Part of a small language model's weights: no biases in attention or MLP, a variant of Adam for these matrices.
MLP neurons of a small language model. Each row is named by its layer, matrix (up: input weights) and neuron, and shows model dimensions 512-639. Each number is 500 + 40 x the weight over its row's rms, rounded and kept within 0 to 999. Numbers have three digits each.
Before each neuron's rows, "fires on" lists the tokens most often at its 100 highest values on Wikipedia text that the model never trained on.

fires on: " to", " of", "d", " into", " and"
L7.up696:537467544560397451488452477478484507580516575465541620561531431474515492440489529493513443481436499526466524483428452491544544468553512442562482582481464507475562514463464538515489461561530602486533508533469495478585611488450461601507478556497499436563458474514504564477464631541462496513517497504467493550513516487481522453569442518493534560487489488496487421567498485483521454507482

fires on: " (", " \"", ").", "\""
L7.up1498:475422448535470415515507542512464528464542489479496526445496430548518477449495530389438604524521480478476497437439484465485617553526477520559510473534475487546588484474484472490477515511507530481508475464502577461508462504556530560520451482556496517582525377566522486550516452531435528495512497548505454536517517546484560502435448475538534480429596428593485496433472472475467480494440

fires on: "s", " \"", " Mc", ".", " Re"
L7.up644:514503476515456498444488537569482516392560477550552459456493492508445446444567413463495497544530570456476453472512493506490593495462474457534449530512497508511521441390518583555556490535496513567500465514446479522547525470421553497441434429577488496542521510549489515511439512528417449528457569496503497558491518529589479495535508487496493549483458438481476554512523529500479436399563

fires on: "s", ",", "′", " |", "rus"
L7.up807:462474485525468474532514501559384463524480491499494557471471465534528413458502466477481527529527555421457503461495489554490540452478538427471513466497579520466534436495458571518502509531527424475486488527470500462458492458470494520420512479510530568512494430458522492481432493446475593556542526402495415500519490516460492483530493478455535529496567543508510532474520588532546453390503

fires on: ",", ":"
L7.up1217:504462544429482465480477514473469585443464503471471572415469498469517501475506501452502543487458492490499524496494586488456507549504420539505497466499558470492449532513501507565396495520555546507495529537461530507462468515499463574604464438494509432528532507540626460536478562443475476526532533439490514543466484540514538465486493453466514538420479472456434528478518486524511521474471

fires on: "N", "0", " ", "m", "s"
L7.up572:457550551540464450513498462588413411475491496441515458449508505510499514512570585463482545570440462518511472437538615536510470474546517475469433555504527543489544510481503543579511447483516504520519495468465490516522497479532425592454512478445544512488621445493476491417459500540458504540519515441482527554558471474519480509521474511490498540433496498526450513518492507565498483536471

fires on: " (", "/", " [", " \"", " “", "'"
L7.up427:537520552542451495491460546492460463485506532527522540448481495573517517419450476456521506481491465468485533492498531461523515516533506494468494474546463515484511562454458484422472393534514490524460464507541525500563474474549516531458556493462471512487458560586525489560480508471484595464505574546546503500625436496537458497442516454528488507548496433479469559508499453515494417423453

fires on: "\n", "s", "mp", "-"
L7.up1044:557512477511411506429473524502470534490576483457493445492514481543417488454456506577460480531524535574501494493549479454502509521504470506501450558502497491522511443460462501450545541526508592538569538459511578489551538518442502524511488510497484518540475451523569533431455557587520529561517443481475488545470591547528522505501508451462515531511477457476420536559515541523574515493540

fires on: " a", "."
L7.up1408:491491496487527483506487503501472397471521497538451524546445423480488543435480492518510574506591451563593522489501570475498554408530425506520440477458516493456481394502536488526425516499546489493507460508486520501524441471496449546502412522472490408556462520589499488544456533458466518516485487502488482465509453567620555471483514511555589462538539529435506471490484487490502490504480

fires on: "C", "s", "ck", "lat", "ch", " "
L7.up2012:518486587517554504532467536456461491491525454524524507414542456516483522515517502529491512515500517531460478503512478537463451503568530458512489546477565400447520497461525508476462564521550447583465522501500591488509508533584493514543404448550458504505534433451531514517445566520468542503545486521528536548517511462494513443509480471557582537486462467528527474490476490522492499485519

fires on: "5", "1", "3", "7"
L7.up1567:410537536495485457488518510442470479537570502477539485492478578512485544558584428449478506485473489459575413520563488476533491427538543441537536501538486431486522563558470461513460438483531522558484440509407495485479526512496533499543494507507525454450478502459641516498442493486459509488494505565532459560504535574526479425448464511472474642518544541391508495530517465456480448560499

fires on: " to", " of", "4", " for", " with", "To"
L7.up1320:506473489525443535443490517483445490495474492519470546495547486490468482465492422510514566524487487579452530443507462478488540545504464415458531489480455545467597489509468471512529440475418525500544569463475462525480552554509466458530548455491521496544533473510519518534432487537522474496535470529458459544460486589518492515542454546529515540457519502504530481506530514537516512463420

fires on: " B", " Le", " Ro", " Lee", " St", " W"
L7.up144:537449509509492448477497483584470549523528505478528472494471491469455574458568504475445528534498497510530469540493635432566450424464504528467465462459554493482497562566561551503510525439514556522425529456451516475485543541450510609605571481545498498596577459543469448483471510533445535548512394510548528498486465446543538494522538519461482574462492404465558458499486472522495481503559

fires on: "1", "3", " T"
L7.up170:451412496484497461472484476473482551556510543553557453481526520490509479570448446535482511474522521516509516493506472484443487493560552530508480497543457445505537518479494451473489491541496491474464497525496488519479524471455452490486527517537519487474478534531586547521472539477521472503517482476504483472522521486467457444500487496500547552518561570496468537491503484535508472499525

fires on: "-", " ", " re", " \"", "e", " un"
L7.up852:507498599547556466546450534495455492479503491502533456538500441445536549503462391536474498488592487571477498464486529454465525510555501519437455485533554457457567468510524526454556526507477484458417498531438547482488485373460421543526448451519481495473543506529470493514449469504425458536550473493522551480555503485524515418464468493461582538530430432451484480419527509441478506438461

fires on: " and", " by", " of", " &", " –"
L7.up2396:442529479452578466515440511456528456528532495496568617454523483522511536498537458493499453608529497503554486437440469512487459485472429400455518479537548468485559524521519537480420520522572451482493439484455500399544497446493528551559502518449491473457479514476483541470490559514523418561547506459564505530488424504512437466517497472489499551467533409486372518575481539474407471416514

fires on: " as", "s", " ex", " for", "us", "vers"
L7.up1223:514531517460494486500521550521424452438590494464461592461519492440550458462477481553505490502579524547442431500457517443517502526521498492463499487497513427537489514431536510490497543510544445598535482460499552525514420414433515528522532516467478515496445493459498514571463518479445558484533450520484495483554443591508535496485402466432502493460482537498497465553511543549425512487466

fires on: " ", "s", ".", " \""
L7.up1046:484562552559437428535509507517437501486513506496522555431497502401496484540611441489543523517520484485512428469506548438520548528498424510516521586486502528455471501504478535555530497509566492578478425465432509489483556521562532507530526452505482501473490460455486477457519478532439490487498505497484534526498452415471489501512473483545576505429543530443539478584533575471483414464548

fires on: "s", ")", " University", " ", "ers", " are"
L7.up1106:505465573418525492441530561429498543491524568498556482480520532511481494556513462542472484476508482520498466440501470481567562457516463438470444570494468446543594475500443449547472558530471501492532497515491542516500427434504471494456480452530553515512573542496545586476501543470471524520568510505500519485498420451502406518527509466423527441502562538469505488497494539480601505479444

fires on: "1", "0", "th", "9", " same"
L7.up1072:512504455531499476475485497520413492522486560521476522545487494506492560499547538487411506526565453439566523528537559508542448472464380451500502432456523465487466438526560494476440496482460583498445444549450509501512499427478514493522498567534581514548414429533485586623355516483468540449486474521439477531514516513582573477555523480469516566444547465532486420540382533496498487502484

fires on: " ", " Man", " man", "s", "cle"
L7.up2315:472497577511476486486472526469488515479518467448541481462529468499524433555510503497510443586490619444461455461483498565517473485475509489570469522549514417522456502513492434519545518478472517503505518489422465432541442433485484554461537393511518434463534434534501457516478556535449505536563477537408478527550469529558491428469463505434557567518536517493461471536505494577521512512531

fires on: "s", ",", " in", " as", " a"
L7.up102:511551532496448494493498560567409491452605472483517563535559465525559531422388444486436532542471497574558399480489595486441496448477439529474517411413559502490488507450487541462500477559453519494485544443467553464534452486498484511531571553551541530508529449514457507501452508523469480509510509482507448507551439501509502421481451508431488478509533478464514511484479527488473511465520

fires on: " (", "-", "9", ".", "s"
L7.up1055:522443560524463484468514524468441495582505540496475521526490465477483521469528523534459531492494474487479527431557484462533508511512523483549549530473495455495461529475566494495499482567560491583532418489533550488539496503517500556413460430507503470462498490508561489491448500491484582411513546499483528531520524571543466534514523450471448528452536479532418456466514481523460509497479

fires on: " ", " \"", "1", "2", " R"
L7.up1368:514518499522507507548528534458526441499503456543553479448522547388482401537508432527428505510607501508556502504453493551526566513497447459485483455524500479459500492460501522546542494533552486522514508490422543451565503469483501476559458400505465435465521494506563522509504497537498510459504474498572512558564501472555437359479531523492516550467489500490513502531541469491547490405513

fires on: "s", " p", " the", " at", "'", " un"
L7.up1787:490533549526496498424445460526525536531471471419559576424487519468468488482548450435524495518487504501485446518548457451527439469449516451518463526501486498494480512437431530453497500521518527480538494504518494479551521467424470489493472492482526509491429465453492448442483526499519439531547509403569472558519458547512477491517476420569502524568494567527527493557459590556524485529459

fires on: ",", " and", "2", " to"
L7.up287:447488394545474501457466478498502415436518542537455496506489451489568521514483517571387563515502501514551454466447615503509488481458514492488527448533576571482496457506520485489533465480484569538498488427539518477494475506468546560570538500476469567506504566501565456483483515469434435538544489471522482510597561538521448479530488514468517547552550483465499437463485494498504514464464

fires on: ",", " and", " [", "o", "s", "."
L7.up2148:499488461570455451520548552465476510473565551538581558462532408544479442510489495527474506511571517577536441445503605402555604481541457435446452541494560505414507485441459537528486437511452494473466559520480504514487491433502479592515519428502470454455469384385585541536461482522427443547495508471555457532508484553533525529527451470437552522544450518510479518519512617549500505516509

fires on: " ", " |", "\n", "-", ",", "t"
L7.up2145:509488497485511495518496529519476450560560547474447524427454493508512553500497447469458491543494499589427474440478529513503545535481500530454476495469539566512496513450411556512478526483481508549486468476455469490553493422527548494517431477486476455535466440532551531521447503495450536519549553445532451507494561491468521489494514458502497545494481479443514540430503527506491523381523

fires on: "9", "0", "1", "s"
L7.up2059:496508449508502475497529536477500514500523471473459447478485516529427443537456507529435411539546456488531412426513524552563524430520506522517502549451576466564481465457443546533464502528495517579476524455514511471514531477432418550484544525480601516498464476494489452521522431437529518480587530500380500473502543533468459449500445540483471516539500481470463465483517533475439517530434

fires on: " an", " S", " An", " "
L7.up1200:455468529435498480469475530441509542468489494501504538471584497477525514462461430507508430420472483512548475512456496512479539473428440462482491494478512453516495477586537461508466488512459527465491511524496536487530419505453517500543525512449471438553557480502536524478535507480481554541516492492507459471478460480524519447533483483489579499542519533491522537537518505527584452467459

fires on: " an", " An"
L7.up1549:464499475524539472471450493479483450467549481505539585420508528530509501447478516506450454497472443505445479514494538450519497485478461478522444509527519467509488439436461471543520525471521522517577474518433500496534504461542497488494455480522493408466510490491500513557518485465409528490556505525461474494535519520431499471434475462444615607550570540525509532498519546512516449414458

fires on: "1", " N", "l", " grand", "N", "L"
L7.up716:575461480498464465462455504469497497535563475536441472454452555486511520449511553525521574499543511506611508507476508410547562505506529493547490449462525511429453454513495459508479467494510492602599458518490455481574502525497502485424532599482536520505479491554444527495462534479518478512597491485496519548532570529501544401479537460552478483540410510531494454458528470483464511475541

fires on: " ", "s", "9"
L7.up2319:508551565476487509513520511501517559476574565470545511520524502464461506560496448564452494538554508586438370496435587508486528459500536504467460497439621469551518475427513546488556430547522500503500540434462556509583449545422427511591503501519466561475509555460468530422499510472556465488518488542600508505592503457529507519504476550502472523475543491507507504524494511523547474507483

fires on: "s", " in", "ay", " entered", " enter"
L7.up1788:406440488483427531485425475489522546525519481618465607432583519520464516486526549458466597580440579529430473496478508555531431397559374530488475482532477528504440491485545553516503501546482546524468484477458466461532476544516515538486479477458539491473515453406542482464485470493473610571502524517533454523482471553577492494484518440431526524455469480524462501507500508527520426481556

fires on: "==", " the", " it", "\n", ":", "|"
L7.up1208:386517419475511455432482522509532521541502484511501585435498441525519484514533515463472541459417552495460492509445522402523522452510493448565444492453424421460552463459490473493495539537500524531513482513414518476514466530490504521520582548492527485565496506478530579437484564523473494535524540450448446525546519567544501409527402485607583559560435455464490512568405489567452545487566

fires on: ".", "N", "ed", "s", ",", ":"
L7.up2699:493527477514519452484514520524503527486534523450458548515537439539569550456472517424542480593558507529493448474513465495485543479462509521443496500538488476438424464448504495509484501524535431520461517546533450481545562505520505498533526503577507520567529382450512577449485518490472424448525555450484462480496476535446433452500465455499521499558483432517401472519523527530472556515496

fires on: "5", "y", "e", "van", "7"
L7.up42:556475455523459481474474480459480532497490498442591391491457510484487507477578532447443499550433538520521452458417503481512463559462454510459405517467542469474496515465513552454499459505506521536435499501458555484481515539460479530530506421467511500526456425524492517450499513442545476504500514508506511550481491477556474404419560506505494501491457518478550503534525542571553484535464

fires on: " |", "0", " ", "s", "con"
L7.up2328:562519487581527512475485534477458496491499504470427514509468414456461444575532514466470471452552499539527425495505498494490447413493420460518540533539486467494586454455506504508478437559515527514506437449516518539525448503500539485552479539481490524491541538463467460499442587493475500522516468563529505485484495456485552517503494547549516618422501441500549511540452487523558498524488

fires on: ",", " and", ":", "\n", "-", " |"
L7.up663:492554463503520459510480554470493530457572523495501535419443410470476526547478469442432485507481493538463473509461459395464528475490489479537439556451503437524501497461475528526474457609504470528470553527481603507467416411505528525489511459604475514511485450438480443460514471588499498560525555454507456506523465531505509527526476511538524500528533383475511523479506489597549451516408

fires on: "s", " ", ".", ")", " announced", " was"
L7.up1071:487507500509494433506497513425403541429538480478457478448480485489555461454548513517462487552526525482580512458504544543493533556526539472559496527505547456525519463443490467547568472563492543470459501541571541496547577508441488519524501558487533498496519463469515493481433554494484463495501536504417513490501574444515452550539488456456482530511528499536499498538500482535468462485572

fires on: " and", " |", " or", ",", " &"
L7.up702:515587449464530538432463530516519490439586478457503494512529465533551526565528502521434518520479450550486425487495504478499509458546504518426499520538515487457471534478474560551514428518471553553468498442538475451467486527517510581597479448505486531446461535485541496482472508547484498493531517494575523589524534476513529485541459473509544565520489496406543625491519539489472462432550

fires on: " over", "-", " U", " in", "ta", ":"
L7.up1439:436463485607516448448474491555474524485458545508514405442485434443521545498540487461425449522470517459513505488491520465468571437521451538515541516492495474465488524488520483458461492511531521568469432479486502492526521470502456486560455553517503468503543496564502435521541426460498510493540456527520429470456538533545540478512457522482502512494517476390409504530500539438460462507421

fires on: " At", " at", " To", " Tom", " UTC"
L7.up1509:522481432505504443540430544503515541510565514507526433462515495525385503389495483506511585497507454604472486417481512610549442415549524457429455516474439556508452498532497568504536493496473475512467514435550458430481472529446545554442404401536571508546515455442498501456470438558516483522509533443475489487514502552537581531555500527478580529543521502522489531539473538532512435519520

fires on: "s", "g", " an", "az", "4"
L7.up2524:533496515521466503458498592544468560521489503514515546447491485444539515449448487593476545399538463533473468505497451420500556425519444469387499495502578521527576470554497434552452551515498476556510481464472598547550410404510523515477509466490501467527513472553580477501489539582497526489548453519580454429582444519496542514515496471407534501478592511513499420532502546477490508483429

fires on: " in", " same", " the", " at", " this", "1"
L7.up365:518549510505465492516494589495477488520529504527465492584580528467452486489576600517499465557527541538502453463479508516490511478513488532503517404467436437549456457443480545577496507490621524494478487497476468429509495547517498477455472495486469514567511492501500620499406522501471448471560521510467477483522456449473551503494465432518488536470493469583504575575461505482453464497509

fires on: " A", "C", " C", " D", " ", " S"
L7.up2387:429522478467452475478467507448460528498506503459509493439480459433424495500553556445479506515430478501483497531523522503426436453526510457490459571459488454488468571542530502535503512486469527474480428501437476491519494506543537544489450506483472474454593470480478507453473651524542531514443484483480505604515492490492513520556464516488538533560561507516491511544521476591472494510505

fires on: " |", ".", " ", " (", " \"", ")."
L7.up493:500564524438499540507486441508478526529580490486508502440462512473525453500571460533516522513542478566464525499509527433507536452463479555454478536489560516433508501520461495573429489528539562491433530502494535476526507498474494519478470565557471525483469464548503486465537472507522460546529507553554457553546577497481431469454542469507490549458505450482452506460474518516510530468504

fires on: ")", " first", "ed", "s", "o", "e"
L7.up2154:447452559471470486482501475480472464529507492556497512469497455535486401533462483506543513549528553530506460558525511432533529406430524474424493524510561521545491486474443528470483507509514550481512518496490479478455476486420531504484547506502511460497472405492487539485387496487520574585570521542531440476475486456435445495509448488469501450482533523524469463531476530488577455489519

fires on: " de", "-", " ", " (", " re"
L7.up2522:468533474494608503492505533534501496569567472513524534501546567404478559545537483520522497509574527553484487533551531480543529526522516531435443446510531445467557499455480499492503502482450527461477494513517490417456484488537461461494466487577528513566492500516486499461541494471444540465495531479509499541472522432505502488482470503537527482481448437426509459495498481504512472493540

fires on: " of", " the", "\n", " to", " for"
L7.up841:462492490499437470464509582444457530517548485479538525500533470450430488483464464489477494534500465567473521408451484492529550531579459414527466475539488465517492497478551514521562522486529558483481514533515503510522492489444476507555544511537511515554528567490578450504485513480462533521484522518490465486495431554533454484472518593493510570410561474473469497466443515540434507441472

fires on: "H", "0", " H", " Gla"
L7.up1751:459432464558485522545460423491447569493507529479547487486529473474489508498494500435508519490490485486535529464478525452607470423530465518447492499560506467484611465520472510479440496524459547500481499471511498484482529534435516543510499473471551518490518487451537450510526541562501514505516535569443535544445507554505494433532516565528598530424471572503511515502484495464509465539516

fires on: "0", "A", "F", " F", " a", "2"
L7.up13:476540460556528500407533494530452463497529478464472536573517490494448470496488521540450506506548520521544492492464475562554504450576338543481433426518514567491558444495492459436490503476521569557500459453508499486491467560521478523520496490491547580526445549504488519419440541506454513491469492529537530463451430579494475513467496483467564531508529507515444548508460513440497536479478

fires on: " ", "s", "ator"
L7.up1763:504569545502519508535456477401491496523582501464517486431524440472536474440530473500518491547557484515492523427441552429563509594508514492460508500487539433418520448450604498508499502539499524536500542551482462516513477485475472548579530487525496437457608483486479514511442503488495478578499548494487464595555455457489437448446500462454515498431565496536468574541477563458490497449464

fires on: " B", " p", " b", "h", " P"
L7.up54:494429540500525489549459474478487508560463507479501518511525441481497577435503474498453523511462410433526440543522489477571542488477475452495499529482526570475435480496448546560501539478486558535469520517538570539492472481554478505608503472528507502530512490536474469451463493486485487516500514487490445533496415505492539428480509542512517509531437445430453497454483514521602494563533

fires on: " the", "'", "s", "os", "hi"
L7.up953:488522501479473436496440510539507588567536532432544556496520445466503513574472563483483470520512531491477481520539454502473515476601488455585480492522489503418551459429487523574454516496509543564544513485466531461538460533499491482497468472570511467412546498511521460463483612523479479515526496479504437507567571535486484494520518418517487490535486526596428538495486527510505484478480

fires on: "s", "th", "al", "Th", "l", "T"
L7.up575:563534436450510488524491471488505516515557501470482620405514464518547550534531488453452554448475489453510479496488468500505485510471494431524450541527506538513476460483447588475487482520524528530529498443483525492545496510532526537477543483516515537571554472421528522460482577541499480503501488492414533518542538476508458527532472499507553573500506500453506509552454472518466461521494

fires on: "0", " /", "s", ",", "3"
L7.up76:517503515512474469426475530481402531471503538473482532471459476461494481478536510542478586498477545433487453456470554482494541483564525535514417579503552576540546441448522460542482455474490564559559564460487551453442437470502498495557492464490483526479506485490448511516482468494481553529475567513498536558548473519499555541517455476469518486512501471501510481569405561493558522414421

fires on: " of", ")", " −", " Total", " lost", ";"
L7.up2331:488500486491430478439431459532468453481501486467558504458544522484476506540506504467620478578462562475503443537589472500515515546525500540518448532524444513485643525431422507461490524516486545487495434564482440444558468558533453492506480477465518391528489520513501436509489545473488481506521526544492492498455567545499480523493431539478546549428470473500462462561490528480428497476532

fires on: " |", "\n", " Notes", " ×", ":"
L7.up274:464512475544493479481530466450452475546542485482545595473475445537449523518463546443512538529451495447458466504488489480494520487535517464577507440491520467484492453528447513442440473462550533478510469472492474492537584441463483509480488488481557456486489484463505531471547546536513422589466518404481428506486470592503443474586464508502512522493512452471445527483412597572465506491534

fires on: ",", "s", " m"
L7.up1907:468485521459478514441486506561492490526440568520463485464479443486502598511553409535435500502442485522512420540542561526466493521519475475470528569500554485435510481485500535469478502507494506570446536468494517522463420532526533532552535482522546516504500532499474416487458408502462550521559530573511488498485455512506494441525531517495381445385456499442504496482520518530508524436431

fires on: "-", " ", ".", "s"
L7.up1555:513559557514395455466501539515446541498570507476518571462485464565451528495546444516411521517543534492539456420467548454500511493506458496425507534463503495434528480466554517495456523578525491551451406447551553486533428554480517585546456546534517533520516495564506531545524520441421484490542492478508492530505531447552475489510469506544491478500548503483493514485514473572459472428450

fires on: "4", "3", "B", " in", " f"
L7.up252:516478445513462480455511558523470434531569561535490475498536493587440577505475503519436491531420441475517509431485499531455480484475500454494529492479569426467530491494565543439520493404475507516399503482532504490555507517513623497471481560453571538585510473480524581519455540510467518513484453465486530492459411432548518423610517527550528603575501471461468405522529526510484502497563

fires on: " ", " No", "-", " Party", "P"
L7.up2086:448565426426524463470509540495442503501525472469475511491546539481510539459496481499450578476515532508518464459512518451574508507482491487521477517516551446434493454538515565544507469522481494469499515491489510406547505459437469518490499547501496532495438491438519534503455508590437525498525482426489503495487507443536454525477470399550511574580474479480536487537465512475471531426467

fires on: "0", " in", " ", " on", "5"
L7.up931:458551505483481416548502494572488479489513448552566481528487526481554497533476490500426476499492503455546445475440537498512471523477493575478511579498533546460415526406437505491523462523557543444514463468540533507452436493499526465556483525457476520490545571423466498536526494442486486536475485542580518519491518504502472543506473545438559488460451516510510513493445555493472470487531

fires on: ".", "-", " early", " to", "2", " long"
L7.up2314:488488516612476446457511486525476516518556515541517539516442417492492469532527479573477544470494450448502450483507637486475489421532506533527518542437497519539505435480519468483498531450556578546499533508445494468489525520534539520488525520478483492541511506484514516473455539451465497549494517515518529497488421477583461514528518436534595479491482485508471487517440526556527485527499

fires on: " of", "ing", "spite"
L7.up2436:470464482497437475476448618513465511505490524477572458487546519436439534496545520514535458601459483453501510440487486560461453538591484514447466555497477512472509516518513492467468502521481512530454434547409480458571560525431437521537486401541582429455521480468478544448419541500453572564502412501476515559503462530463514493478458507474505554467504472505455421597463558494479510477555

fires on: ".", "-", "y", "a", "_{", "ella"
L7.up2025:492516491541473523489525506486476488486477534518534464474519517474495526480554515459504531544554508462535426472464523532499508477537513488486483509523456449518429488537481572496499512565537517563523516540479515489506506439519566492486567497524505439513474478541523505498494499417498531430546519414519502486444520499561471503521472529471502504477515397447455451476499466545461479456518

fires on: "0", " W", "7", "ay", "9"
L7.up1195:509513450476457518509500480469497547521540502443496470449579541492438481469572500387492548508487525476455513427501476496484529467560533519500462458463506562519539446465474537462431510661515526514501492434442509508527505538513487506486461550520558474463546479481451478492552470483545471559512496512501511494488518470500565483525511549539531593530514492535521550517544541525420493459477

fires on: "0", "year", "9", "2", "8", " long"
L7.up1737:510607484479550475522529511530469499522518531533490478486503495449444462560533528539528522509516496518440513475519506534456539437477461513533520477477511471498562477491486557553499539465484550480498545513487484472415549528510385560471518515439487509554484481467445551474418455401481533534484475416553516537417494483476504457476518447461527514468475446460435502485438541445537383514446

fires on: "s", "g", " K", "ür", "4", "6"
L7.up2754:500556506547408559528534538522450476464415521465520526486488540491444586495539527569400488545446535525446444462541466536514532537488510453466453496485587538467581534520536416507478462569467488525438520522468454483505469499517511523525414510417536506471481470583516506444454457462463476545544530515538485490454506452556552457564489549502465545531533411447504493534536431479467517502572

fires on: ".", "s", " |", "cr", " gr"
L7.up1801:496430519525514482526525526451496546500561554476455446464499443488512495473486464406454478543493493512485505526499473452463564480506489513460476451482513442429496452536386473571472484567495512449496477496517512522536535455544518435473469550553528504448587471462501492517504434500474540531573525521509429485515509502466524518510513490480492486482535499429492566467464564497497509504524

fires on: "s", "n", "ür", "en", "nd", "er"
L7.up2579:438510502513444503479499562474479437430479476512558487501438501504557477536542463522516550500462473468442393543501447523483453498498474465519468548541455555500459462487508489533540524454408452496481448506427496481479498448524476564569434488432476444537487540542601559440466590489521515481502586487504429547506456482478478515599479526524504588532506470496441404490517508548464527483593

fires on: "s", " April", "th"
L7.up1038:487475483477470519485484437538502508470424545418539502477524529555436543558521533492447466496521577532517421522487452573523496525509488517485431627509503483507548455472485502474470473517526534564457531473441540417464524536516536488447474474467552520538471474537456490456521436511496525500521619495542565472521460476484510549507441492432483453454534556484506528618440499491544458534406

fires on: "st", " P", "s", "op", " as", "ap"
L7.up1585:458505519498549520488462562456480533521499461492498542526486425466560487466417419447526453505488502545483382520530492528492593512502469516513463477488567485477463554523515465431495529535539542579500414436456573504482458501520479593556543490527519497479526559550494526485525470481497519550593491491481495477525494479506541467522482466479520521542493508425498460576476487553530491515498

fires on: "–", " and", ",", " \"", " ", "/"
L7.up945:530451483527513515479538557505512505568576492474524534457552420463530501574542435508435577518538518519543507528494534472521597537550501513466464562533452568481493455528442525488480488519513538557527538500566530501586515467525513550611493494562530543450564509526484449483457438504489446480536525478517558558496457488543456456517511540419478491524427448423553576511448452456524539514460

fires on: " ", ":", "s", " A", " the"
L7.up682:471514569436533500497484576537445502519581476482588580483646495531522446495505492465464439525545506489512529495511566505460522440577537428419495482476514517467456509473520511547543505442518507472475418486497473500553462490523508537549522562472473487531468489463520481431461494496495552442515492451519536508500437473423497482486456489517535499513496441468496526543502485539564489525474

fires on: "s", " his", " Mo", " Town", " her"
L7.up1534:476472541480557470440514485554501527521568502433599567393486473540411519487483476465521484510506542521395498463519530518534577469463476435516452503498466388496526519509530582414508464610580547489532514535493479475491520464384496507418532481489511466546464420478495451537507545508459491465534546507555468516513513502550549513501445424497562496459522460508472531525443549460496460499513

fires on: " ", "s", " S"
L7.up107:510543601460487494504519514489451509510535492438546552483528454508488445445474422509474465540513509520531431517453560458508554561483513485395443541370526545497561498413561460504544500530539500543535464435482558510563407459439594560516563458545466508471508435446469530462446505436466523478570497535529481556587518466480434474502433498435436506521521469510522502520507494503570515482464

fires on: "d", "C", " c", " D", " a", "S"
L7.up276:536498547572493448463528497582518498482536500448479506494475570416500467484546461473494471498501535526494501494527498516457498471544442455530486470440488544528501527409406528540515548497480518525473471536451504497467589438518452512475418497486526573519550472409527483376480502514510461512500498531521483533519523571537535528520482447508580600450462564482443499564528513499486478564467

fires on: "s", " his", "it", " her", "ing", " the"
L7.up1918:419550458512457504464514530544475545479516482508546543445457521473467485494478496484551533567454501494510457397478455422638507596559422492452463525445446465496485536455532517482560509513545526581470506478520407541618529513457477531481510536528511523533495431528476537488493571427530527471576521526473542521509447468497507503528485511473441515515484490447488511543487557521548458463479